MLP neurons of a small language model. Each row is named by its layer, matrix (gate and up: input weights) and neuron, and shows model dimensions 32-159. Each number is 128 + 32 x the weight over its row's rms, rounded and kept within 0 to 255. A neuron's up and down rows have the sign that makes its largest values positive.
After each neuron's rows, "fires after" lists the tokens most often just before its 100 highest values on Wikipedia text that the model never trained on.

L5.gate556 [148 110 144  85  99 114 154 128 132 138 111 120 139  77 110 132  90 120 102 138  85  91 116 101  97 140 120 168 183 116 158  96 144 122 197 172 160 102  90 129 127 179 150 161 160 132 113 114  83  91 106 161 160 121 118  64 202 132 130  95 156 103 153 132 120 171 144 134 166 109  84  86 117 128 100  75  69 107 130 104 151 127 103  93  96 110 112 140 118 123 160 101 111 118 184 152 132 126 138 139 108 118 110 152 113 124 197  89 133 138  92 129 116 115  78 153 132 129 101  80 117 182 167 193 147 141 142 126]
L5.up556 [132 165 151 181 108  94 188 159 143 152 118  94 143 143  89 137 142  73 132 129 123 139 143 130 193 129 144 121 175 123  86 155 142  92 135 115 109  93 146 141  99  78  90 150 139 129 112 116 140 121 135 126 116  92  99 161 103 201 125 137 152  72 146 134 107 163  77 116 142 132 170  99  81 143 130 150 159 102 102 107 124 149  77 132 165 185 113 142 145 116 198 135 130 205  50 179  91 128 129 109 150  92 131 146 158 170  94  92  81  96 132 145 137 120  37 209 133 108 195  85 125 123 155 152 149 146 178 141]
fires after: " ", "0", " a", " cy", " C"

L7.gate505 [135 119 107 126 129 164 147 131 128 137 120 135 154 146 159 212  64 139 193  49 130  81 140 117  92  97  53 190 147 111 104 144 110 159 139 161 129 107 102 168 120 137 150 123 123 160 108  96 130  79  59 194 111 165 159  54  72 117 120 122 183 154 168 107 174 127 172 120 198 166 173 129 124 124 109 150 143  92 118  88 157 111 109  67 169  71 118 147 174 102 114 123 162  88 154 136 103 196 135 117  87 144 140 149 145 150 125 150 112 118 120  84  80 149 165 158 145 151 123 107 107 116 136 126 177 158 152 113]
L7.up505 [166 119 136 114  95 177 111 136 124 113  47 166 116 155 178 205 170 150 196 101 132 125 106  95 120 162 106 185 127 130 109 145  75 132 161 153 130 104 155 110  90 140 175 114 131 112  76 125 176 106 118  82 166 174 175  87  77 113 116 152 158 192 110 140 126 109 182 103 132 151  66 121 113 128 131 147 168 124  91  73 133 139 125  62 156 142 138  85 131 143 103 153 179  72 127 180 162 166 125 146 105 147 172 103 132 129 146 199 142  63 103 125  97 112 113 112 132 118 165  35  86  83  86  70 141 137 165 106]
fires after: "1", "0", " NM", "5", "4", "2"

L5.gate688 [141  66  46 132  90 161 163  94 168 135 119 119  50 141 147 141 118  89 117 101 162 121 123 156  82  74  80  91 181 101 107 128 123 147  96 129 110 116 150 134  66 104  99 128  88 120 127 118  66 158 136 168 116 166 101 161 127 109 130 118  64 122 169 106 113 100 196 102 130 132  79  83 150 112 120  95 101 132 113 121 144 180 158 103 153 151  92 141  66 142  81  85 109  81 185 112 141 150 118 122  74 140 141 110 105 135 103 131 173 105  97 113 142 146 131  98 180  63 144  78 135 155  99 166 140 147 131 132]
L5.up688 [126  92  93 107 103  64 154 100 180  97 122 122 101  93 147 149 128 107 121 159  80 127  40 137  81  98  99  71 123 130 104 104  98 140 109  70 118  93 129 153 106 118 183 119 142 155  93  85 130  80 125  85  71 145 168 105  81 174 149 144 181 100 176 113 171 123 151 132 135 134  98 113 131  97 148 108 146 105 136  66 179 180 112 164 159 133 120 148 148 148 135 154  64 120 133 139 186 127 147 104 111  80 154  87 125 144 138 170  97  84 165 141 103 104 117 146 209 151 119  60 125  82 104 137 108 173 130 161]
fires after: " NM", "5", "6", "8", "7", "9"

L4.gate245 [122 133 160  75 163  83 111 191  90 133 134 132 137 116 111  60 138  85 159 129 126 100  49  91 166 124 147 104 143 105 139 170 113 168 141 153 140 120 174 106 114 145 131 160 109 137  52 134 180  65  50 121 105  97 149  98 157 142  86 107 127 152 125  91 193 151 158  67 178  70  99 136 113 166 148 136 116 105 169 139 206  87  99 146 138 110 101 134 137 129  97 117  92 165  74  98 175 133 102 122  93 116 118 102 158 182 133 142 104 134 110 135 111 111 155  95 190 119 155 154 134 181 152 126 159 200 122 156]
L4.up245 [123 151  82 110 152 189 164 172 110 129 153 110 158 135 114 106 157  94 105 186 112  81  94  99 156 177 161  81 133 127  51  90 125 167 145 122 124 139 149 124 130 108  77 159 110  97 100 200 163 108 104 172  77  89 137 163 123  92 138  46 118 167 149 131 114 144  70 104 139 125 137 112 112 143 104 116 115 138  86 120 168 119 124 166 143 128  79  91 124 147 162 154  97 161 120 137  86 129 222 110 128 141 136 130 130 148 131 162 125 138  86 137 174  70 125  67 146  79  88 109 105 149  77  85  85 196 103  86]
fires after: ",", "."

L5.gate646 [114  92 109 142 172 114 127 125 152 132 158 114 182  96 104 111 121  57  94 191 111  56 105 102 112 144  83 171 111  77 155  96  82 120 133 112 141 119 102 128 118 145 122 102  96 170 122  98 154 188  81 147 118  92 176 153 120 137 161 175 155 101 119 159 132 114 133 128 130 103  93 107 114 106 154 115  85 152  99 158 164 141  52 132 151 104  98 175  81 104 118 125  98  56 168 179 140 160 164  75  90 111 156  29 173 143 126 102 132 125  98 139 120 154 177 165 146 102 128 155 122 163 137 133 150  70 145 151]
L5.up646 [ 98 130 158 150 102  90 142 106 155 158 177 100 178 111 142 142  92 131  66 180 154 100  68 114 116 159 117 126 126 108 169  91  85 100 129 149 117 158 131  88 139 180 137 145 162 147 102 131 148  91 106 151 177 112 137 116  95  88 165 102 139 131 100 118 178 133 152 122  64  97 155 122 116  88 142  93  79 166 129  84 128 176  89 133 125  98 173 128 122 144 119  97  88 130 121 155 107 137 134 115  95 131 140 101 152 126 149 139 101 102  76 106 178 142 179 149 122 123 194 147 120 168 147 127 138 106 164 124]
fires after: "–", " ", "/", "D", "===", "0"

L4.gate545 [131 179 145 155 123 152  94 150 107 129 140 113 183 149  71  90 142  89 138 134 142 131 140 142 131 131 107  93  87 130 138  75 104 141  84 186  73 107 112 117 150  84 167 161 169 139 170 114 148 101 170 125  88  81 160 147 140 136 113 157  42 156  88  96  62 168 134 122 119 132  97 144 123 109 121 119  77 155  77 121 114 125 111  96 199 132 171  84  90 122 124 119 130 139 170  94 105 111 112 127 165 116 111 132 178  74 118 115 177 122 161  79 206 151 146 107 155 164 192 114 119 146 159 112 102 163 144 193]
L4.up545 [132 153 167 148 108 104 214 134 142 114 128 153 127 121 104 147 109 134 162 127 174 134 156  83 107  99 152 101 121 123 117 129 142 109 147 192 156 141  75 145  73 154 161  73  89 146 139 119  97  73 158 133 143 126 108 114  36 134 118 146 123  95 124 149 188 165 134  98 168  72 164 121 119 176 160 132 146 164 153 161 108 141 107 144 109 123 109 146 156 132 120 126 115 158 155 144 128 120 121 116 141 131 155 151  81  96  86 191 134  96 178 181 167  88 150 140 110 132  88 102 142 145 156  96 174 122 125 106]
fires after: " |", ",", "|", " December", " February"

L4.gate430 [ 83 136 189 192 147  91 144 165 151  94  70 156 122 125 190 157 115 149 119 108  32  73  97 106 154  87 119 116  80 109 122  89 130 136 117 192 173  79  92 131 103 117  73 160  81 112  72 128 122 131 158 131 115  97 122 102 104 127 151 101 104  63  74 171 112 121 206  93  60 220 121 136  87 101 122 116 111 114  93  81 123 131 186 107 119 131 118 141 115 117 135 163 109  91 178 131  88 151  84 113  46 132 125 102 107 112 104  95 159  83 145 127 144 195 228 125 188 127 114 109 108 131 132 158 120 148 149 160]
L4.up430 [117 150 122 178 144 116 106 130 152 155 112 174 100 165 176 100  98 157 176  79 127 168 137 104  95 139 164 126 137 172 121 123 107 110  82 189 146  97 120 116  42 139 152 102 124 142 138 122 140 125 156  94 108  98 139 162 115  96 172  89 183  77 116 146 126 170 176 128 136 151 133 119 126 100 148 175 158 107 139 107 151  65 182 126 127 169 123 129 157 112 112 154 111 146 110 124  99  95 109 111 157 114  78 124 109 106 143  91 121 123 117 106 119 186 255 134 127 173  89 103 104 166 124 133 101 193 164  75]
fires after: "|", " |"

L7.gate418 [166 130 106 126 100  94 117 140 165 156  83 206 155 188 148 135  84 103 109 128 122 162 110  92 146 127  92 130 184 171 148 167  74 153 119 125  82 116  76 125  92 109 201 127 157 127 138  87 142 133 132 104 118 138 129 139  99 104 139 163 101 110 150 165 149 107 151  84 185 130 167 146 165 139 123 135 164 178 168 133 100 168 142 130 173 118 138  25 113 160 174 102 103 150 130 126 138 186 121 113  86 157 136 151 113  72 103 112 132 115 108 131 103 152 136 108 142 177 124  70 110 163 193  98 154 154 129 120]
L7.up418 [118 132 123 129 110  71 129 103 121 136 121 150 174 175 139 107 127 159  70 104 144 171  99 134 140 212  99 146 111 135 147 116 140 174  69 145 107 120 144 103  94 157 184  77  80  95 124 127 149 128  85 128 155 149  80 110  63 135 140  84 127 115 130 105 215  78 152 186 143 180 162 123 104 120 150 115  84 122 130 162 125 178 128  98 177  96 144 142 143 138 112 158 109 108 131  96 143 180  97  89 135  93 155 131 151  59 117 101 126 124 110 109  64 111 101 148 148 124 182 136 152 174 153 131 137 181 169 104]
fires after: "9", "0", " ", "–", "-"

L4.gate534 [133  95 171 135  92 178  88 178 109 117 110  97  87 153 162 122 125 150 167 111 117 168 138 128 118 141 187 205 182 132 113 129 126  73  93 155 116 100 134 152 120 160 141 123  93 138 127 131 138  86 152  22  33 171 172 112 122 140 100 151 134  87 118 136 137 170 161 135 167  91  91 152 166 168 127 152 155 126 130  96 178 139 127 118 104 141 114 176 153 128  81 114 138 138 164  99  91 127 128 166 121 126 101 142 179 135 161 171 109  94  85 174 122 152  83 102 130 122 117 156 143 121 109 122 100 152 124  80]
L4.up534 [131 139 123 122 139 138 160 139 126 130 100 131 123 100 120 151  85 107 126  62 129 131 145 143 175 116 177 121 109 163 107 101 137 113 107 168 199  93  77 159  91 131 159  95 141  90 137 116 195  60 148 105 113  81 114 202  71 140 155  98 100  92 140 117 131 139 143 131  98 167 125 193 100 118 112  66 152 128 112 151 141 199 146 120  63 187 156 100 157 128 113 131 104 139  36  78 168  94 174 136 144 180 141 128 122 156 146  96 143  88 188 101  61 125 126 143 134  91 144 152 111 149 108 163 140 105 148 129]
fires after: " |", "0", "1", "  ", "7"

L7.gate232 [101 107 172 118  90 155 126  85 134 116  99 111  74  89 144 103 171 170 149 127 138  61 130 140 127  83 150 117 182  89 153  85 143 106 121 117 149 103 139  63 131 149 103 140 174 111 130 152 133  75  85 136 110 136 111  95 114  83 149 133 181  98  51 161 162 102 140 100 106 158 146 194  88 128  83  65  89 143 100 103 142  93 136 187 133 118 114 156  89 122  78  68 128 143 151 179 111 157  72 138  60 148 110 182 148 127 164 153 142 166 126 100 114  77  89 195 122 149  97  68  78 107  98 150  95 159 148 126]
L7.up232 [167 159 120  90  89 194 146 123 125 147 122 169  86 162 109  99 156 175 167 125 193 127  99  73 116  89 117 106 100  71  90 120 164  96 148 121 135 107 127 107 119 111 127 131  94  93 112 161 146 181  91 139 133 130 124 121  99 102 148 128 155 160  66 146  62 102 156 118 115  99 111  88 100  76 120 186 174 143 115  77 157 150 113 105 140 114 123 130 106 165 134 103 160  84 176  87 130 120 101 138 160 153 146  95 121 107  95 152 129 114 127 176  86 127 185 109 155  99 164  37 100 129 161 147 129 157  71 136]
fires after: "7", "6", "5", "2", "1", "4"

L5.gate387 [ 66 107 168 156 141 125 112 134 120 174 124 105  78 134 151 175 130 148 206 117 148  87  62 127  99 135 142 153  73 125 121  45 163 172 106 152 118 127 135 122 110 141  98 147 147  96 146 161 150  77 141 121 156 120 120  95 111  87 134 128 141  73 132 124 135 141 140 155 139  87 122 109 133 121 143 170 151 162 139 115 114 125 170 139 117 105 130 168  72  88  72 170 132 152 116 116  39  70 153  84 123 141 154 126 108 101  98 157 114  80 132 183 126 155 153  84 141 122 131  79 201 138 136 104 163 190 141 165]
L5.up387 [125 131 116 147 149 129  81 109 135 120 138 163 153 114 149 224 136  77  80 179 132 126  92 147  92 178 169 132 138 191 128 120 125 118 147 170 124  95 106 139 100  99 188 119 147 139 118 154 129 102 164 178 126  75 131  50 128 161 194 166 152  75 191 104  68  41 140 107  62 109 166 160 127 158 165 123 129 169  18  90 142 129 126 194 124 110 135  66 132 135  88 115 116 129 133 144 165 176 162 130  92  98 113 127  87 148 120 152 167 127 170 106 104 147 169 123 116  94 139 122 194 176 154 121 144 136  99 162]
fires after: " |", ";", "7", "S", "T"

L5.gate88 [148 156 122 114  77 148 148 160 163 145 119 125  70 118  90 199  76 159  73 160 122  86  85 144  95 140 134  82  87  93 136  85 118  88 141 146 147 104 103  86 116  54 144 152 127 166  89 168 121 112 191  97 130  93 117  69  84  91  94 146 176  62 102 128 169 118 113 129 186 139 126 121 104 102 157 100 128 126 117 103 114 181 167 129 166 191 112 145 105 125 104 182  91 151  64 123 131  91  87  94  93 109 106  98  99 103 135  98 150 105 166 149  84 178 106 164 138 156 106 106  99 161  99 137 110 170 139  79]
L5.up88 [158 133 133 149 138 186 134 159 144 146  84 137 145 127 193 157 148  89  87  81 171 110 155 110 136  99 144 153 162 185 164 130 107 134 128 138 126 151 166 118  78 133 168  77 142 154 198 160 114 160 153  94 164 126 152 123 133 153 125 140 160 175 136  68  91 151 118  92 131 139 163 146 113 149 127  83 170 141 152  76 165 110 107 121 207 167 128  77 124 128 112 102 140 202 118 145 116 109 143 195 122 150  46 136 128 124 103  75  76  74 162  29 166 122 145  94  94 110  91 137 126 109 181 106 149 167 116 130]
fires after: " |", ";"

L4.gate392 [178 116 145 112 138 134 142 124 125 149  93  94 116 164  82 146 139 151 110 147 120 163 105 166 117 154 125 164  86 151  95 161 177 188 149 171 189  80  99 207 121 153 109 154 153 141  73 113 152 110 104 152 188  63 106 152 162 149 148 136  75 137 101 106 130 129 109 136 110 138 121  73 143  88 120 171 148 146 114 186 121 126  84 147 160 160 112 165 147 141  56  41 114 103  93 151 113 107 148 156 102 166 105 119 121 112 137 125 161 163  93  81 145 151  83 121 147 164 133 113 119 195 114 147  86 126 122 143]
L4.up392 [ 95 108 171 126  92 117 132 221 154 106 160 143 137 152 137 117 154 123 193 224 117 134  96 133 152 127 155 117 105 108 139  81 107 141 138 186 156 160 130 158  95 121 106 148  94 123 165 129 109  80 151  86 140 165 165 110 118 117 140 138 111 126 122 138 177 131  96 175 144  73 181  56 122 104 106 158 142 154 106 148  78 118  98 191 173 119 181 184 130 140 169 141 134 152 107 107 134 105 173 176 123 155 175 135 154 154 143  53 123  97 124  68 127 171 120 141 168  94  54 125 144  85 134 136  51 171 109 107]
fires after: "0", "2", "1", "–", "5", "7"

L7.gate317 [150  93  81 148 125 129 183 118 164 160 118 145 102  90 163 160 130  94  90  54 119 112 133  51 138 170 103 175  93 198 102 138 109 102 138 183 162  73 121 118 126 152 106 165 150  82 131  69  84  83 123 186 174  91 129 132 126 168 119 132  90 105 161 159 155 129 105  67 106 157  96  86 143 103 171 131 141 159 118 107 129  98  97  59 118 128 134 112 101 147 114 110 141 150 129 142 135 103 142  95 137 168 117  93 124 126 132  96 109 120 101 153  44 101 115 113 104 134 111  78 118 133 153 140  90  86  99  97]
L7.up317 [170 127 165 123 125 158 118 106 105 120 113  56 103  85 188 167  62  93 115 151 114 118  84  78  85 148 131 102 129 133  86  97 125 107 150 174 110 106 134 150 126 109  57 107 117 104  14  75 150  71 154 175 144 147 126 114 148 128 117  83 118 142 136 128 121 123 138 124 128 109 117 130 101 108 169 112 163 110 143 144 115  64 190 116 162 198 128  91 177 146  81 206 122 100 152 107 179 144 154  92 102 110  90 160  71 103 162 118 115  43 104  87 161 135 165  81 168 159  91 158  95 148 170 112 106 186 157 111]
fires after: "9", "0", " ", "-", ".", "8"

L5.gate212 [189  83 111 107 171 108 108 114 121 128 131 170 113 164 170 140 119 104 126 137 114 114 110  98 113 135  79 132  80 131 111 108 152 185  67 149 127 105  97 179 143 140 155 134 151 134 139  98 117  88 119  71  98  88 140  81  49 142  96 120 120 122 158  98  55 110 130  90 184 138  95 103 103 141 146 104 117  79  99 179 125 133 119 138 165 133 108 170 159  81  69 177 146 136 178 154  88 119 150 141 137 141 140  80 109 163 118 131  75 147  90 143  94 160 127 138 131 143 105  89 213 185 144 121 117 134 123 172]
L5.up212 [185 123 140 157 155 124 113 160 112 112 106 127 112 111 109 146 123 142 110 113  72 134  87 149 110 156 131 162  94 129 121 142 113 115 140 146 128 105 189 146 166 159 136 120 125 116 140 149 156  75 180 117 136 119  65  77 104  86 134  75 132 100 162 138  96 135  89 117 125 146 106 142 116 120 110 152  77  90 155  76  75 123 165 138 205 123 147 152  94 113 132 182 117  75 166 102  92 109 126 142 118 137 154 153 168 134  46 119 124 116 126  93 139 174 128  83 141 181 158  96 119 143 140 100 166 142  93  95]
fires after: "2", "1", "0", "9", "S"

L5.gate79 [149 148 161 131 118 161 150 169  72 161 173 128 142 141 134 122 193 115 161 176 188 158  97 166 132 107 159 101 160 143 113 114 115 142 109 116  85 147 140  92 123 171  88  56 128 121 124 100  90  84  36 194  75 145 141 182  77 140 167 154 145 135 109 129  84 118 102 118 127 127 114 119 139 151 130 170 105  98 136 108 188 116 121 116 196  53  89  77 156 119 107 189 127 148 164 176 122 139 119 109  76 120 191 124  95  86 124 175  73  70 121 134 131 108 177  81 141 166 144  91 124 173 100 162 109 141  72 117]
L5.up79 [ 84  95 114 124 176  89  64 183 120 194 101 120 107 145 146 126 163  89 181 116 169  90 131 123 176 162 115 157 147 167  44 118 118 111  74 150 137  83 139  92  77 186 130 103 152  80 118 119 143 118  66 170 136 104  77 150 132 103 108 118 126 102 150 137 153 119 111 122 149 179  99 121 128  96 142 139 163 121  51 149 134  90 138 150 144 180 112 126 119 116 127 158 166  93 176 127 128 142 120 133 111  63 157 139 148 149 109 159 167 105  88 145 153 149  95 115 106 108 154  95 136 163 157 130 134  78  99 152]
fires after: ".", ",", "\n"

L4.gate266 [110 141 170 171  98 108  78 130 161 146 122 142 177 110 119  99 120 158 133 153 147 143 116 157  75  82 144 164 155 157  94 198 144 119 120 129 122  74 112  90 151 106  83 127  67 143 129  86 153 125 114 147 204 113 134 158 117 144  76 116 115  98 118 112  97 121 188  85 119 120 134 144 185 173 124  72 113  87 129 178 124  73 165 155 155  98 147  84 172 156 122 152 139  79 169 115 143 133 118 110 131 139 192 151 139 153  85 147 110 113 105  87  99 147 158 133 119 109 142  98 186 105 160  86 133 141 126 163]
L4.up266 [159 166 137 149 162 104  78 126 143 154 124 102 163  63  93 164 135 127  87 145 115 172 130 143 167 134 130 144  95 132 107 152 171  77 110 154 135 152 151  64 107 126  84 156  94 118 115  82 215 128 115 127 176 108  92 110  91 179 117 116 152 155 141  63 165 147 155 104 112 122 154 132  73 159 168 122 172 137 135 133 160  94 172 142 177 218 143 113 107  57  81 136  73 107 135  28 129  82 166 117 145 160 151 108 136 155 162 136 148 131 104 178  93 118  96 179  81 163 148 157 134 162  90 160 106 145 112 124]
fires after: " St", ".", "St", " Res", " sc", " res"

L5.gate13 [137 116 104 106 120 128 128 119 104 128 169 100 132 123 172 146 124 123 139 147 164 103 122 134 103 181 101 128  65 152 120  83 123 156 103 149 126 134 103 137  99 147 139 155 131 109 116 133 111 135 147 171 107 120 126 147 106 136 145 165  57 160 152 124 115 153 106 182  71 145 125  97 125 130 127  81  89 149  94 119  81 150 146 117 180 146 153 138 111 128 111 145  82 211 164 178  87 113 173 144  64  95 112 107 163  99  89  94 125  94 152  88 167 132 179  93 119 125  82  90 153 135  66 152  79  98 152 159]
L5.up13 [152 105 222 142 134 170 171 130 120 108 115 192  70 134 177 114 137 124 131 122 142 126 183  77  85 144 105 144  91 125 177 161  88  88 173 199  59  86  99 114 134 121 128  94 122 151 142 182 158 112 164 115 112 100 158  88 120 155 138  83 105 130  90 139 151 146 112 117 144 147 141 159 122 151 121 133 175 101 107  91 109 136 110 160 101 151  86  86 144  99 148 128 159 129 142 120 127 109  27 117 139 147 126 111 171 128  63 161 140 125 111 129  82 115 215  46 191 162 133 101 108 109 133 103 171 136  61 109]
fires after: "|", "-", " |", " /", "N"

L7.gate578 [142 141 189 159 128 101  68 124 176 179 153 145 130 143 223  30 120 147 114 168 146 170 143  95 135 164 188 177 114 128 142 110 109 141 100 115 173 102 117  73 119 106 115 184  93 110 137 107 128 123  69 131 142 123  57 113 130 127 163 144 100 107 126 155  95 135 128 172 112 183 124 125 131 139  62 109  97 139 103 120 165  95 148 152 167 118 136 126 117 160 121 166 148 105 187 132 179 135 130 117 112 107 182 112 112 129 109  58 157 117 111  91 135 150  83 147 158 178 181 118 155 217 101 137  88 110 131 133]
L7.up578 [ 20 120 163 142 164 112  81 110 135 139 101  84  93 140 103 135  95 139 138 108 109  68 121 169 140 116 153 170 119 140 163 126 111  86 113 137  94 126 141  66  62 126 133 106 125 102 113 109 128 118  93 116 128 114 131  85 157  93 143 129 142 131  76  93 150 142 155 163  94 145 135 141  68 161 130 154  74 100 111 162 159  77  87 191 113 122 124 171  79 147  97 151 103 129 179 111 164 127  83 106  58 128 116  80 128 100 149 136 211 103 179 123 132 139 128 131 147 183 145 125 114  89 121 186 150 139 133 109]
fires after: " ", ".", " |", ":"

L7.gate664 [148 137 149 102 100 141 140 132 153 152 115 168  87 136 174 127 153 132 120 206 147 124  90 143 106 153 119 140 152 147 193 105 115 100 171 167 144 126 137 139 132 166  60 174 121 147 100 110  90 139  91 164 167 120 116 145 111 145 104 113 179  84 154 126 175 146 183 142 123  84 113 118 141 110 131  68 131  88 102  95  65 129  33 182 135 133 149 140 156 137  96 164 146 171 152 138  89 141  88 118 104 130 165  81 147 169 147 115 117 137  91 126 140 144 121 119 112  46 105 123 114 149  75 150  96 151 157 103]
L7.up664 [133 125 173 144 132  98 174 115 137 130  51 133 118  75 147 122  87  95 116 146 117 139 152 133 115 135 121  93 104  93 158 108 126  98 154 124  97 102 136 119 126 135 130 168 115 152 120 110 115 101 129 130 121  98 148  77 126 130 128 114 134 132  90 139 132 177 186 166 124 167 132 186  54 139 132  85 171  97 109 117  87  86  53 127 144 138 129 129 126 156  50 146 158  66 163 165 105 101 110 104 117 127 149 177 116 143 150 129  81 135  87  71 197 140 114 167 166  86 114 108 172 213 164 129 186 172 112 131]
fires after: "0", "9", "1", " "

L4.gate390 [123 151 198 158 118 152  94 132 149 120 143 136 126 127 115 117 102 115 148 163 150 178 144 144 155 119 150 179 175  80 144  72 111 101 109 109  95 110 121 119 139 108 155 101 125 116  79 117 100 116 104 137 118 133 128 180  91 111  91 184 161 124 120  97 133 165  72 139  95 191 125 129 136  89 132 150  26 117 170  88 149 174 137 118 160 116 138  17 147 144 103  94 168 124 199 139 109 142 130  99  83 164 197  81 174 167 167 117 110 144 169  96 163  90 107 156 100 195 102 125 118 129  95 174 122 129 111 136]
L4.up390 [114 110 106  82  93 143  80 192 105 110 107 152 138 107 122 171  95  56 149  63 131  99 174 165 200 118 154 116  77  86 113 185 177 103 130 140 124 123 101 171 131  71 173  92 132 111 176 117 138 143 115 161  93 150 142 122  88 177 125  96  82 110  80 115 140 127  95 145 117 179 148 110 168 111 182  45 152 101  99 148 139 133 139 127 158  79 167 117 178  90 116  78 125 139 160 109 118 155  75 101 117 164  95 149 140 149 152  99  93 146 132 114  96  88 166 108 160  66 163  91 110 124  94 124 111 119 137 132]
fires after: " the", " The", "The", ",", "s"

L7.gate331 [174 113  89 162 176 155  78  71 150 132 117 141 162 153 174 122 149 150 158 125 136 125 112 107 126 141 181 126 184 103 115 107 127 112 161 133  94  92 100 108 160 158 153 137 146 175 151 141 106 139 112 123  95 130 120 111  78 115 132 102 174  59 103 168 122 110 181 125 183 108 105 125 158 131 117 165 115 132 154 131  66  92 161  79 170  56  89 145 108  88 121 122 153 131 118  98 140 108  95 147  89 118 134 117 151 151 130 102 164 150 132  94 114 107 140 126 130 148 171 133 107  91 128 140 129 136  93 110]
L7.up331 [135 142 101 165 109  97 129 156 104 120 110 111 117 154  76 173 146 100 161 127 195 109 153  95 135  49  82 128  86 170 140 123 129 169 139 115 135 109  81 135 103 139 166 107 121 147  91 122 169 102 123  78  78 140 140  99  80 156 140  99 108 125 124 181 140 120 196 104 134 123 140  94 142  93  64 161 126 113 137 105 155 151 125 119 115  97 128 127  99 153 107  90 143 153 143  71 144 137 134 108 144 172 166 140 114 165 143  90 181 106 126 151 181 152 142  70 148  74 106  97  87 132 167 145 109 146 150 123]
fires after: "0", "9", "8", "4"

L4.gate522 [136 158 140 172 149 158 135 104 121 127 157 171  83 100 106  96 146 137 133 133 113 168 101 125 149 104 111  76 119 142 142 127 135 134 102 127 139 113 111  99 121  56 129 172  79  79 106 139 141  64 127 128 150 103 173 126  79 121 159 129 107  90 128 179 174 162  76 169  87  84 187 154 100 105 135 107 119  69 155 118 125  48 180 166 155  87 102 109 138 131 101 130  92 147 162 187 137 164 135 100  95  70 148 109  29 117 140 157  79 130 130 151 157  95 127 125 144 175 165 123 118 159 108 161  76 148 135 107]
L4.up522 [140 142 105 161 122 100 137  71 154 159 111 132 146  83 181 152  82 135 163  97  78 164 175  83 135  61  66 181 149 198 124 180  92 107 111 135 149  92 122 183 142 114 137  86 160 111 118 112 129  96 160 161  97 127 128 184 162 176 115 112 175 133  99 136 170 137 133 140 121 143 142 136 109 140 171 151 139 101 142 123 132  71 164 103 153 139 145 158 183 144  99 138 112 138 124 106  68 147 112  76  62 138 158  91 112 113 133 138 120 145 175  99 120 143 140 139 139 136  69 151 114 157 152  71 126 129 152 130]
fires after: "1", "2", " "

L4.gate5 [120 158 126 173  68 125 112  44 123 140 132 169 212 122  62 146 108 166 127 154 169 168 105 191 108 108  91 111 122 137 116 151 125 100 125 123 106 170 139 132  96  80 181 141  78 170 149 106 169 187 120 106 101 146 160 154 137 127 106 123  42 141 119 112 141 146 153 158 140 150  95 157  95 142 151 156 147 202 194 191 226  94 169 172 136 185 127 100 112 165 109 104  90  74 138 150 146 135 144 125  67 135  90  96 116 126 154 161 133 137  87 108 126 147  97 100  83 142 107 100 131 160 147 149 109 129 140 101]
L4.up5 [ 81 148 132 170  79  68 134 116 138 129 140 124 156  82  93 167 106 100 117 152 119 174  88 140 148 135 103 109 106 136 107 129 114 158 115 128 147 132 142 165  94 114 195 149  69 121 110 110 117 139 174 133 145 151 196 184 154 140 104  89 147 199  95 128 134 121 164 116 111 147 163 107  85 117 139 114  60 158 162 124 172 145 116 133 155 103 157 142 160 144 130  81  92 149 141 122 150  87 118 114  90 102 113  93  81 107 122  82 142 145  55 144 136 125 173 135 166 128  53 149 176 156 150 134 138 151 135 143]
fires after: "–", "-", " ", "2", "."

L7.gate395 [174  92 130 164  55  83  93 104 111 135 116  96  72  91 133 108 129 115 158 105  87 116 158  99 132  90  41 145 144 143 107 170 188 121 171 157  77 113  87 137  99  94 163 123 151  97  74  83 122  81 165 148 114  62  43 157 166 121 131  82 137 199 144 134 130 197  96 132 185 117  69 119 114 161 127 106 163  89  82 140 114 101 142 134 134 110  76 102 111 163 151 112 150  35 153 184 149 129 122 106 156 111 187 124 119 111 111 122 128 133 140 159 109 105 126  96 136  69 183 155 166 171 136 154 137 109 125 142]
L7.up395 [187 151 118 181 110 170 132  70 136 132 152 142 134 142 124 149  96 163  58  92 124 115 145  70 101 150 145 124 134 111 104 164  77 137 113 144 154  88 105 126 113 104 117 176 136 122  74 137 112  77 102 145 185 142 117  98 156  84 105 131 162 106 141 158 136 178 124 160 101 143 149 133 115 140 107 133 154 169 115 140 140 125 120 166 166 153  94 148 216 131  83 154 168 166 123 138 123 153 108 141 124 127 127  97 124 145  85 129 184 102 110 190 178 134 187 144 135 126 139 165  97 151 159 160 123 170 161 175]
fires after: "2", "0", " ", " the"